{"n_layer": 10, "d_mlp": 640, "tie_embeddings": true, "init_std_qkv": 0.0395, "lr_mult_o": 1.5, "beta1": 0.95, "lr_head": 0.00501, "schedule": "wsd", "decay_fraction": 0.938, "decay_shape": "sqrt", "final_lr_fraction": 0.05, "seq_len": 1024}
MLP neurons of a small language model. Each row is named by its layer, matrix (up: input weights) and neuron, and shows model dimensions 32-127. Each number is 128 + 24 x the weight over its row's rms, rounded and kept within 0 to 255. Numbers have three digits each.
After each neuron's rows, "fires on" lists the tokens most often at its 100 highest values on Wikipedia text that the model never trained on.

L6.up408:143142138112103141140094158181115077152141159132137131124171127133146157140110132152160137137150108094154156149128122175079119123077119123103141078172124115104122111096123140109141148119099105104141140158101104120116131155147111138128113116110142096109111097125121153120117128135127172173
fires on: " ", "e", ":", " |", "s", "on"

L4.up249:122129083133094135107137161152146132122124106123112145163120087151161170098144096153162141144183154144144124163135117099180118136173093155071083141145136101142132125103140107102129154125172135131123144109110123126121075133101108126124141080126110130151138109131119121123131128149142147104
fires on: " United", "re", " su", "mi", "ar", "y"

L4.up305:122160088123113152114159112070092116141122124154116136135097100110123136121130105109141161120107130107121077144145097144109147143105134126121096151107138160112119169121111143105189090139144118143103106143153083123142117139085147154122145144108110155091094110156118108135148126110132078135
fires on: " |", "1", "3", " 2"

L6.up199:107124140128094129149134133129131127147147117113146116119072161118156131115119132142177151119104153081133120120125085087124105150084134117115157140160122148181115131092137127156124115135162126085139134117116145163110178199165127120149112146147119165080123169125134103150110162114114134089
fires on: ",", "ri", "iv", " |"

L2.up336:080123087164160153110128103121152127112109113125127122135101129076172132157089123149108143149141170133163114151121152128107122163126180155095135155104138128157111110089150134134076163141107097163105113122137105166115154124129133125151126131163072113124100172114106142097162093069157143120
fires on: " de", " c", " and", "l"

L4.up405:115146166148177156136129096120127152137126149129140144119111153175171113173152127100152141137122172119071131104114111112097138112114119120138113144117125139144071115173136095151163114134174092109093140112100114149091147108110140151128138139141167108146123130141118122100139104092147126150
fires on: "d", "ad", "ard", "mm", "and", "re"

L4.up438:143108113125151218097124101186124144123121089159099096125109122096154096137167160142134136153121131086121160092110124160132111133116125149157160162135144127102135119122135110138099134172130099090111136105135089156140102093165125094123119132155124127125147123134101133116079147167136125143
fires on: "al", " fa", "sa"

L2.up181:123127110159080141122100122135116114118145128151093111122140110126134180094138118153120160152103125097133178101137125110126136129133107088156161169162159152094119182115066144146095141123126170112108127140124126179103124154136134103108176103132127173126133123127088125137130166121107167091
fires on: " of", "1", "7", "6", " |"

L4.up431:157049135101086169143126096130127143111123095135116149148120108181132118148119136128155151135090098122114134128096117127127113151106124112084150150107152110164122188073152158153065169108125126107111188099127119143094118138135113118126103144135124113135128130143107150143112157151138168148
fires on: " ", " un", "/"

L4.up575:107136126109083119143108121119085112134121083147126151125150156136160132091151099108149144133104110113123115120150089144098144124121145175101115126111121119127128161111163139170128089128138117105132136143105135164131144178114187135124140134155141124074152127126155187168136130156108090146
fires on: "s"

L4.up430:136112121134132133107137090102135138113129096130165074132143170107132116098108143165145097099096167094133137157125097122135098165099135134154144153178107131161108135132129154156093128150165126130125120111122147160130159106162131110096119095113111143158177101084118151087106137134130098133
fires on: "r", "al", "ol", "w", "l", "ry"

L4.up614:134117122138143133157147138162150133094162148143134109144121095134139138046162141147130125106117161106080173129167128170153142129111177146059100132179090116146141110127139143102158140135151198110117140117143089101105124111122114100133126124127130108156165118076128124134099134079120106160
fires on: " office", "Release", "write", "′", " close"

L6.up576:092146119127135128148149154139158148167127122120133128107153145134112115106128102115099129126113158137139130117101120125124090116154126144123139125135196084129117110184137120138150123167092050101081118121096142111143100112138137153131168152145101130143131168126102139136127151127152084109
fires on: "in", "e", "il", "a"

L6.up223:127127138159130103134151127131093114083129082070159111129158123137147153134154091133109112144142092144096097148131139148132128064081149159128150173139115112130115069126104152125128081143140109077150117166132156175152111124091120162124126142135139162133114136128094146118123124136102142104
fires on: "ed", "ing", "0", "01", "op", "p"

L6.up356:106151113134091084181121112166105137098132112106120096180122103115129138133136084148155119125099139112138144164136065142082136141145130153131115113117129121119085139092183145117136143118133136149107162134139137174101100091145110145121085051122129099143117148120137164116107163085162113102
fires on: "y", "s", "th", "lu", "%", "co"

L6.up35:096134152158092157133163161125110122150124155158098137128154116128147130123155127129149162088120120137095139133154119095115120112082123112141152144079139092131112108096114101109097123139088167116144124136135186133135115091134123151162112150155165082133091117162109127173133084135152101123
fires on: "min", "n", "vent", "e", "udi", " place"

L4.up458:101158117127131112163116138134152118134151144158180160107114117138106124117131162128117135136108063145154125124148110126106082096128144112123135181138110106118130125156162103173100162075150102098166088134160115140138103127077165075097125083128152126122142182129144168148155108127142103138
fires on: "'", "da", "c", "udi", "/", "co"

L4.up537:102139125108107138138091179125162129110130121184137125145142165154097133143129122120154149149111087095161132122140130135103110115091133143091146098123125151106124142131098101143130116128141144140115141152102126122071160195107160075101133146124124125121158139113126139116148102120149135103
fires on: "d", "as", "z", "k", "min", "an"

L4.up508:121089124140097103129137116160100091122119144141165093126138129132144151157143130138155121152104183093109112114148136113120143126140126116118084146174136112121150118117159155107171153094133140135157106106147130103088165143123130115125075114104145165103108125115098144104116120151120143083
fires on: " of", " 19", ":", "ing", " 18"

L2.up533:121123149151168123141126104136107135136104156108111139123116130094109160116107157141141150126140177144131117146120094093135120130084145137153155150113095162152119118130196132146113094109151101137127156113149153154142178121115081143137138080091099104089133142114145118112156125099129172102
fires on: "ci", "per", "cul", "co"

L4.up61:178118140141137164100104143097104121145097151132104138111108131116166127140116141135108165141116136090103076166140126108102127114143133120132152175118123167142095098119088105161156135122132131107151105093111136113136164134145109117125109140131132081114179141066085124131070119148095120141
fires on: " |"

L6.up390:073097169123140139154115145153104143131148126152118108116128167118149111146155175093097109152114105121088126126127101169155119142167124090118101136106152136146099154121146107131162107132155107096126116130148117094145137140136085129146173174144120106127140140149116127126132164095162136119
fires on: " ", "k", "-"

L2.up603:142114146170061131110104118149101172085138119123110111094138129101131080120071136124090115149111103106128141131087073096118133128127140119120134149156139131188131122151140160139116152173139127149149111114113127114176118155126129115127171148144167084123109127114138141139142161171130095098
fires on: "---|---|---|---|", " five", " three", "==", " four", " two"

L2.up88:143130099127073151110161124151111131093165110110119126092124119131143122123133180194125118114125124146118157140125108086100121118150115101076134113145102141171125155152141097140105177102141102096130113107121165140082147122098149124080130141140153125126114146158135148137169135148105094128
fires on: " per", " three", " two", " five", " four", " first"

L6.up501:137107120125150106147115081099124126123123118112109155137065152095122132150083200114126127134103137139122132119127096156105163106109126142114120129159135129140152124131135090122126107100106119066130190088116152137106117112108084103101144193139157146142121142127130182094138123162143117101
fires on: "c", "ad", ")", "p", "d", " "

L6.up598:155106146128136123135121158141154182143119126134154139164131136200123112110124090146141078125135124077113114136140125110153127059128131119122120125111174150105104140133128145166068109096139127148133123123117085159138103155110102163146123117139138125161124113134137109130091141128082143122
fires on: "s", "or", "ing", "il", "an", "un"

L4.up538:153123127136158060102112121116164138165139099144090176111106150149112121107144116156124162181149124116142108119100136109131110143127157146108071159146124113116119116092118118124116114159138141142133129107138135124175133163143125171149141114091128083113090159129131160100159121107096174112
fires on: "ra", "le", "u", "il", "et", "а"

L6.up314:143134126115116114173131132127137105136133114127151153137143122136120111086096123096158154131140109105093148131114123176163123128125101126144153095100114112113141127122151097105101152065113092137150130130162117154081122111114121138157135091139118144091126153105165183141145136139170102115
fires on: "s", "al", " h", "th", " C", "d"

L2.up48:091087130159156119104109128138165159148134156139084097146110150096108117120140128142158166129140096143089092153148127128148133122090153137132122147131076112076150155089156128121121124103137101111094105138155135148120117115095122136146148121136136125073144138151102110125154178105124154134
fires on: "gra", "co", "tra", "ci"

L4.up522:120071151154153142160152131111107131088062126110108103114112117148163162122107105111147089110119141118120157110151132065176144146159128145100114137117142151180117107128126098097133132128141132183114124104123103138151082150118086129175121135114115112143149130170145122134114140088099125095
fires on: "ed", "if", "ive", "ing", "s", "way"

L6.up29:113154152110135121089184154107114116122133099110139118154085127129138130140097111146148134146117125150116106147082116143137120144160157127089088132131158116191137141158137122155116130135080090119125109122166100108165153126133138136149151145114137168151127112113176091139134112131096184130
fires on: " Al", " Ar", " or", " An", "an", "ain"

L4.up421:100122118133149157154122153118088165108157101112134116125166132104145118111122180104127115150103090127104160171106089085126094067174121125170138117134122170142130111131126124103148125151123135150116126136152119104158111106142130116145151151123162111113129104105112130092162125152115118119
fires on: " "

L4.up606:130090136135107091140157129137113131136135127119136087108148121126142132097147085125139102141121094118095100128163124104137118118130165101101139177161091172129098056147169147148137113103085131156148131156209081170123107139131135116170119096145159173094136121146137119138115119082083124122
fires on: "ing", "ho", "go"

L4.up131:134094103105137100164115114135141131109117140138127096131118131158133170103152152170142103133093151120108160067133117129124152133115137118108096156118149103131140095122093109125118106094144146132133134142130141129133144110120112101168128147121086105099190197094125141134156090140155147125
fires on: "\"", "ed", "e", "d", " describe", "able"

L6.up179:084120163147127115078097171152161084146136144151110151169131091164110093144076118136153172140157124138142111094104154148158148116113124127118082132110124135176148101093138102149108122109146110092113163148092126105113132106119139113108111169098096112113150151124115149157129108105148097112
fires on: "ur", "p", "co", "t", "c"

L4.up224:147091161141111121135140123151130082152091083125168087127158111111119107111124095136158117114096128126091137109150143163048118132115155137110147151111158130147174115092098100151150097121144079154117122132129122122116121115113144173132142153103145110137129161158137121100144121137159164171
fires on: "o", "e", " of", "ad", " from", "ea"

L2.up96:130155128129152153165150099138114133133091125155104131116136116143111172147117179156163113117097167141127133191158129121151141108163066116162129120083124103116147089115133134148150119077084088111100130139110150117088144122154120130155132169136128078155093110119122108170127142116133148093
fires on: " played", " football", " held", "cent", " national", " political"

L4.up494:166103137161128121175080131151159088158105138119181120097092133122101141139100109146169135110068153144099121116106145147122134137162102100125099118143150128097101120117147127111153128150129132083148142126118167092149138130123116158113124110148125155180106102134126151134126148115123100130
fires on: "ly", "ate", "ing", "s", "ed", " of"

L2.up58:103122146102129118117130171087146162139129078139124144112089145114070119133125108121084193132084132134197085147112150142143096101149155160119098138115157086140108111131143117119100131112135109140096197123152145116173136140123138141124125121137070108148091151100140134125181135128095122176
fires on: "et", "ot", "os"

L2.up540:133135183120146169120121141071072092102149105088172091135196107116110170132115120120106135126089156131160116137133101115161105124100091115113149130134102108116135116102152127137110152117124099107133107139150116076141124108166138124128153146151097092119109126110117155158118151144149085141
fires on: " named", " was", " called", " describe", " comp", " re"

L4.up298:157130105135115150092117166122162156131151142127108116150158140136128096086121120131199132110126135138126121095133085115125141110124126099123138112140122150083139143144133140127131106088111124134127143111172194115131156129134153129140090117087159090086097132155122109157113107168162082108
fires on: "e", "ol", "n", "er", "or", "y"

L4.up140:128119161126091139162171139130133165147138121144131166158161144113137140059104156108114103109144156122136136158113130126135121102129143134115115118145144134139148118133057121178135095149135153128068098104112145134090135131085106125096105135126139130123145109104154151120110118119112163115
fires on: "s", "T", "k", "-", "–", "an"

L2.up230:130131148138141183163184151126124084162104133116132134109159123094113103140136111086152168128054154094116112147124130114117137137142180138127091123114122142119140101116102117107140126155107115159118171097153121147135164122111133147126136123142084132141083122125096139098145089088134101139
fires on: "age", " season", "et", "ation", " year", "round"

L2.up115:143112163139137131140155121091117156122136066160178138141095143144158173116127124108109156093169119112097139134128133084144156102081121147117099125110123100144133138122106130143140147124123165157138150120127114122159160105142163132113141103098183142148188148143099151095151169151115060143
fires on: " by", "F", " after", "^{2}", " with"

L2.up627:187171134159158150168107114089097112116116104117128132119129108141137119113141162167103130089128118085127106087141125093119114153149146130089102133112110146138104111121158099118143129129167130118134121110158137148105129112103126136104125134135143116135124116181074133122101120123133126138
fires on: "ly", "ally", " again"

L4.up294:137114095148083135129177137114104101130096105154152132109154130133183125134107157169158143107108129104104153115115129125082104132131143162137135163077119137172106110150129091080139120135137101100165141143147164103130134135122146133126115095121156142153124145110163166079149146177114110106
fires on: "e", " and", "u", "b", "el", "o"

L2.up444:095163120141146110180144100138152132141126109132128090123129168104110122090104154094129134137124116116164122115107178121114127109158132140118104120090156141151110087159115141153145126137137152085157169140103123108090098137164113179143091116093120127192135114130085146141186129122118181126
fires on: "ice", "ner", " =", "'"

L4.up567:133098120155158142125139123114153126120145140134156143116126156136121102146126076101169101127135104112151130108137104132159130117148149122086103143123128159129148123135135142126112083135134103125133110125152104169191144131089149083083094104101144111105135092131130156111107160105157113172
fires on: "-", "B", "/", "u", "un", " long"

L6.up377:107130148145121111142159188133112166122141106137120149146077139134104104162125093167137122156142160106151109109092129151104124143132159134130092111111133121112104103138168131121112100181109112103100135150154148101139110118104119143103131120138078100146104115153113124138122130097147136107
fires on: "s", "port", "in", "n", "gin"

L2.up315:086162113105148122184163111143130139144124097155089143136149118128150122102149113136120168168098117101141147116128153134086110125129145071089107147159080129144160123160123116126134117151148139117134152114099143144107115093175124134145131112097115121107136130094171096137151137142104123114
fires on: " St", " st"

L4.up266:148147120110144153146097118157127123119132095129149112109094124156083093114065084120105159147144142170081149133096107138137132103143146104119146127145127142095131116193130106131139133143117072126147119109111173148136158122130131124151120126115175122091129105120114137142160149090119102140
fires on: "ing", " along", " under", " following", "ate"

L2.up476:080111163116128130104155087101110136093090090142164106164081131149138145116137133148131111123105130143132091120154100148128182090124164141138119131109119126126108101124137106117098148102084138115138167141129130130151129159130121159133170104104112059184124104138158147115098171129145163160
fires on: "low", "and", " All", "light", "ook", "ite"

L2.up576:132139137155128123103107073129124118067101156163128146092144097080163150104099123121108156147175158115102118117130094183126126132136151124134117108122120148085126161148176125076137120118083098135116175123141162119135161107152141127132160101134086106107113106127096131158125147116101173180
fires on: " d", " be"

L4.up428:141115124149120125148149167136074109118131138136137149108144114134118133149123122132087102162096139136154123135134163179133135169135115110137126100114116111137157131136102075119168152089151121175074120155117125130115165179123097145133108155095123100102154117134168166171122153165133148087
fires on: "te", " Te", "ly", "ed", " an", " Ko"

L2.up429:120120122124146125122078144117140119089148116127156135080090123109122190113096119167103160110121153175126149137087115127112150174150141109127135125133145104145126070106130113153074133189134152086113114099111137114112121149124107154169162097124100122121111144119110157137155086099137140127
fires on: " c", "cc", "—", "I"

L2.up98:129140155109119121129138157147127145147138126124174150155114132127106162133104178181141166150065070094095096127124149084121135125114141127148105133160140165110109130170112102154120128115123102120084140140150100140160131147118114079161139108106094146094159095117143120142085136090151145119
fires on: " Di", "di"

L4.up23:112135150138158127124096133144137114138128128149115134143088134149093119101097145137116100141149131117139143140075134147131146112130157124090161113157119163121138134094146122177149136156141164113061176075099163115130191146078135137131145116137098128109106096163116114139116121098145111133
fires on: "s", ".", " to", "l", "ly", "w"

L6.up178:092110160156146148075140175112158138109129096120146088150065132145135142113137136108159162117137112120157105143119143150151139127162113121093086116123144141116190112136180101126134123175119129102136129078132132120140130141118127127112140158138132110143122154123122156123085137133132124150
fires on: " N", "n", "or", " Mar", "gin", "ctor"

L6.up207:119125147161160061120186149165099142121109140109147117122144152150099137123140116145097139102096071128139111133141138169167131148080101180110111076114125156143107094134130108119154119145119148141136103146136146101110127143137131139108119124073098108139127124149137132094088114159144154110
fires on: "ru", "or", "born", "ly", "act", "ed"

L2.up79:080144130116130119152116127114124125143115080140135108123164119172103125131133098082095122168143171112130170152150100120144152111161141133095112114112128178131188106146151113138158145156075142082151157147126153132087085142157122132113114104133144155111140108122119134128078090131095099127
fires on: " in", " to", " at", " /", " over", " School"

L2.up592:109157102103132105126091149140178112081154122149163119142118113102122157104163155164122139178141104116175147138171108112135153123154111119102131134147156132159132136124163088130120158114102093108136130109112113123119126149141088153104091118160153133099099106104128099147112124140151182131
fires on: ":", "|", ";", " –", " O", " |"

L6.up366:125131137146171094175082149102109134117123118162099128129112172149100161051124149117131130168139141075121106135136147059096125147121097167141142127104163146112122145102123156145129138159134107086107128157088145120134146139136107086115142148125143133101137134114137147140153174114099123116
fires on: "s", "ut", "ic", "ct", "ist", " Ch"

L6.up358:132126137120131096127108144128165113137169130127171132143124107126197100094145100161144124128104112123088122116109128124149131157120107095127117114150114156108091121144137169124130106150133068099098132162110122170122158103124100097163115112151184145125148132141157134077125129113089118129
fires on: "ing", "ed", " and", " |", "k"

L6.up302:092149112133175094116103156167132120126156119131128129125102145125105132155082101151156155096149105115116146122118105158112138124130108102125123125120139117127100118110162152145097115175143119120083114134154175091221133140143132106132123074123134127107123127099159136111152135124084119161
fires on: "s", "it", "n", "other"

L4.up101:125101133142093126083158108137120137124112159138079138152170125099134125156116201120134114129147135124121117143113136124185138114108136139129114115099150086139177112118102117152105099143136131107117150146126116141134172157158111121117139133108136116101152122121162124153146149125153107111
fires on: " re", "tro", " co", " 2014", "h"

L4.up349:167156115163131149106066129119124147108127100139127123140124153137108133116094153141150156116125172065106097097109116132111102139105157154150108142153149137181125143129149109141153159127149140116100156127139127137174142125118123152093146169097178159137116109121107161110140161151108110095
fires on: "s", "ly", " "

L6.up379:128125121160131106135135158149124127157125115122175160131165116133143127182124166150135117151145120123139117096134142151130150116085139134113156079114157088165088099087106123174135195112123131104106099106114148126101090126128132116122112142114155078119188069100114150143149163143152119142
fires on: "|", "-", ".", " Ra", "ri", "s"

L2.up557:101126122110119117167160133147160171126167140137157150109128103131126194137081168131163144128126061127084131099136165119119156126190125134133132132111129081142108107111110092109142132151142094138062104150155075154134125128136091132121096096114144135160108112127092118136152097112107119108
fires on: "di", "te", "to", "ti", "da"

L2.up463:160129126157118131122114116106135164114106146148127116114160154082127157127058146093123142142146147141128135090131132088146103130125145161117141130112133123107143131110119142154141126140110121086125138175151122138135114145200133144136111096122121110160108109150114098130122121142152120182
fires on: " =", " take", " took", " was", " be", " played"

L4.up27:130150131102142131124084119142126106145116100150136138114136165153131103142111079114117172145117139161091156131093094164128151141161132106150107113130115101145127082136141122140148163158113112099136142122109124138148094146122163181198134111117157132126104109088090168173139127154128084109
fires on: "e", "ing", "a", "ate"

L6.up413:127159127104116108125108122160143119145105091159131141129150171128119131124095139168121122125147165101118117136137095146167132126096122118108097169164173145123173140136125136162121102119152119128138145103150135113102155126152145111134105180092145164104131123118125124144130128119116100140
fires on: "er", ",", " of", "el", " 19"

L6.up50:142102127133122130118128108164137148115064133077158119171093109140146111125153125174112122121133149152138112127132127148132128115103127100050143129130130121163093127089128129139147150107166089092146139129081166172125127135187105132146099164109128112118102110135114144152119172132144066124
fires on: "ar", ".", "il", ":", "ed", "ri"

L6.up437:118144125148141122136150170119132092134101154136120120119114155157172152141109094115156154124108111088117115063140107086100141137139139085127134135144166155149060138115105096142097191111113117112103142128109130149104115146119136102144164130142122141116131108121092110139131123149102130159
fires on: " |", " "

L4.up468:107107119094103126121128150093119101101129104121108155109149122128122158130115135120069136170107112110138120157131142118126144121142171127078125147118139088136144124143121136162143123158165153163135133128074114159173106084143156131139144165108130122093098133151103149159161118141147194140
fires on: " w", "fe"

L6.up20:149131100103113170169132148109118114150132068170147115104085154123122133094066164132113130122108126146151124132152141128149139136145138140077127095150121124111113116146105098118134148151157113104082144164122132156119125115092131106158164123134142111142210112130162175143119114116112135156
fires on: "s", "-", "ch", "ck", "g", "th"

L2.up494:169165142147129139139142139145137127109088104159122095092082125115168155146102125126112147186108135100114108116155156124191120148149128112088082095114127114103107098116159138125138112124132115134138106123170129084115114075148111129100113132138146106143091129163144117167132168096104140127
fires on: ",", " –", "son", " and", " (", " (19"

L2.up491:115123117121162090126107129135135150096081126131111159139172130124137131108127144142080149090124163143119140168167075127148115125107135113118107156179125162104154169141175141148108157138111143110119138098129105132114085139156141093117144073145121130132127116114125102137105136133100076140
fires on: "hi", " to", " the", " 19", " in", " on"

L2.up431:130129133138119171146108138117168173109119112098146155073138163150142134136139113154078135095112091101118181182135150134114131126142156070118130103131086064134145140119124138125107166139150103147085114132137098086128139126116155144145130103112117118093140131134120142157129099149171142128
fires on: " f", " young", " w", " those", "born", " all"

L2.up327:136081149116100146168080118100119118126121121117172129123126117094134159119075104164101167113118096133123148132092149096162127151084136119131136155143087105155110133099154109143125123131148100116167079132131144126138133139119134134120163103145132103143114155164135147112088108096163170125
fires on: "==", " ==", " =", "ș"

L2.up264:141121110109179090100161100156145168092148100159096098119082078135101135095092155137110118100101153178107137168142162131120122151112132129104104095121096125141113139110153148150121140134125115116112144111132190115102125169084127154110125149121107119117126156160148127131130167098112135087
fires on: "ally", "ly"

L6.up352:148111162138158116067116121131116153116083089141125134162137114132140146125117108145142135131179163133124102118089107156131134172098147163136134056117114192115131128134157127133153118142102101135121168129191149089153143079108158138094136147131098126110153125142090163116119143080152142090
fires on: "ub", "pe", "y", "ci", "co", "et"

L6.up588:125133120108106143136115125152084085104123157105117126185126114131106146119134141107171147137117084121167113129155130089088120108125124151129160124108131146152093129169157113161079146125143153112155104193126156151128081107128093096107119092111158121117103109136119160168092122120110094143
fires on: "s", "udi", "der", "vi", "n", "ri"

L2.up190:120120130148103154129137147158136140099102142122171111140111122106148130113103089161108145135134129112129141097093159130133110127127160126134119154106116113157138112116151134143115133129099118037146116120121144188079115186157058133091134129118114156119120120143123134082129118088158095103
fires on: " =", "cc", " c"

L2.up598:103099153089125154099159132126133129121120132128131149153138134140189126098143135122142143133145140137154135117125121159118115133077170093087127110121106141102175141142137125125111168124121138087093170091151125139144115142135113114131135069122094145103117121112170154095172107123109137053
fires on: " Sp", " ch", "C", "P", " St", " st"

L2.up397:152144131133103139129108124135109184087129090149137105142114133145160103173129110138124130158119128118127092178126113121163132114124144170122095114133066075094184120161129114138141144136125098128131067105136098127164127095147148154094089107125129108135164091092169132099132119125118136145
fires on: " and", ",", " &", " by"

L4.up545:097107144141174114114111106115150142099156152136178147136126134138120115111119139087132137140142090122118139104132106100150149111117102135083113137132157149129103115160093113116153120123147113079115201154106138146099180121137157091104118131090107130092158162106120156135114100133135096128
fires on: "d", "t"

L6.up150:144136138116143087128110162098112142120140108107178102163125123118119095180140131168126126141096094181143139111124138134120133136129169158104118129169137128144092134131120096158098117103121149128124124132127138126200075167126145107111133076098112133122133125154147131101149111087122142110
fires on: "\n", "After", " a", "ar", " She"

L6.up259:102110094123107119122104138114050117120122111123125171185126157130130130096121112167185144084117116133148162106160122115124153087104128141141120100078123140143136167135126164139104104119144160145144124122118162108142114100143112132111151120173134173141157135113146173156114108147152106108
fires on: "s", "es", "ep"

L2.up284:118116130155141153081179127190118144094148119147148111114123124085134155108131101115108133134093111134146149141095108151153170146118122152139134120128139091098130132097152169133097095097139114086151082109099156197117146099171137153088146096131156115146157169125152166129114134147127098117
fires on: " Ca", " ca", " fa", " 18", " pa"

L2.up564:123106153140152134126135126169085135089155141129145128096153165119144135107132140067110126118096116118172126141133110162131141122116151121152185155118127146112153143177160173118122121180161123080138140076131151100120090135155124121103117131141156151141141099127102136082111150153119096164
fires on: "%", " fa", " Fa", " pre"

L2.up294:114142097167120120174140145148129144094174138138134126127135128166161090121114129099160175074115153144120122173135160115129100159096099144109085127116147123095143119125142146117143082097136128091154137116097187135078129174158152141132122166090140130113130131156101156170153133069061079138
fires on: "ers", "ally", " years", "ations", "self"

L2.up366:132104170095099139138097125183116097136133120118120098131139139186134131112167139148133125121125111128120145135128112111120088139136097127111146155145126113178086113097144101137114150128169136119137140094142125137151125132094128120149131183141113114107137103127088126121142120098095143099
fires on: " ", "ical", "ization", "tic"

L2.up305:120154169126112126116112092145134154113119144158120149120107162100168080103111176131154156120146131106119126116117144126133119113166148124065135136133148100086105136143172121147112128143097118181127185124147141136119203102133109145127137112120115090168093135124096143117130089158124136127
fires on: "l", " g", " c", " d", " b", " L"

L2.up91:121116129162116185150163134128121128110100113141099127146144163151143111115159133183123120106106144126131154099097137148116131164131119067146140149107129127172079129107127115145106088131153142090091098133110134122136161151160096112133115137121134106106164112153113155140088154101141165140
fires on: "tic", " count", "ological", "ck", "al"

L2.up87:111127152187096147191080131116122122106135144139115162111146105103147152108107155133139193154123127108113156103083123121126132100110124132103081110165123119170172125123160139120122164143096088107126118143107109089113128105078139108125140133151096108101106152154119143121159138116119170101
fires on: " (", " be", " were", " \""

L2.up116:095142123113102175103170110139098097115116136156148132158161135125138126121125156168107169142136132093123123157099133136138101143140114122136114148119128127126134130149132153097110066129096137132136154108117145107115154111126146138084100107123147122097101145092140113132135160132150148182
fires on: "el", " San", "l", " d"

L6.up133:102145136109095108129149135144090137096143126185114114126168100104082095144126127160113151149095123121150142142128126182139126103111114095117089101109119094122143100104175119118095133124123130136138152167152113071091110106113115141136146131107128133138146102135151128107157111159147114127
fires on: "g", "st", "d", "or", "th", "ce"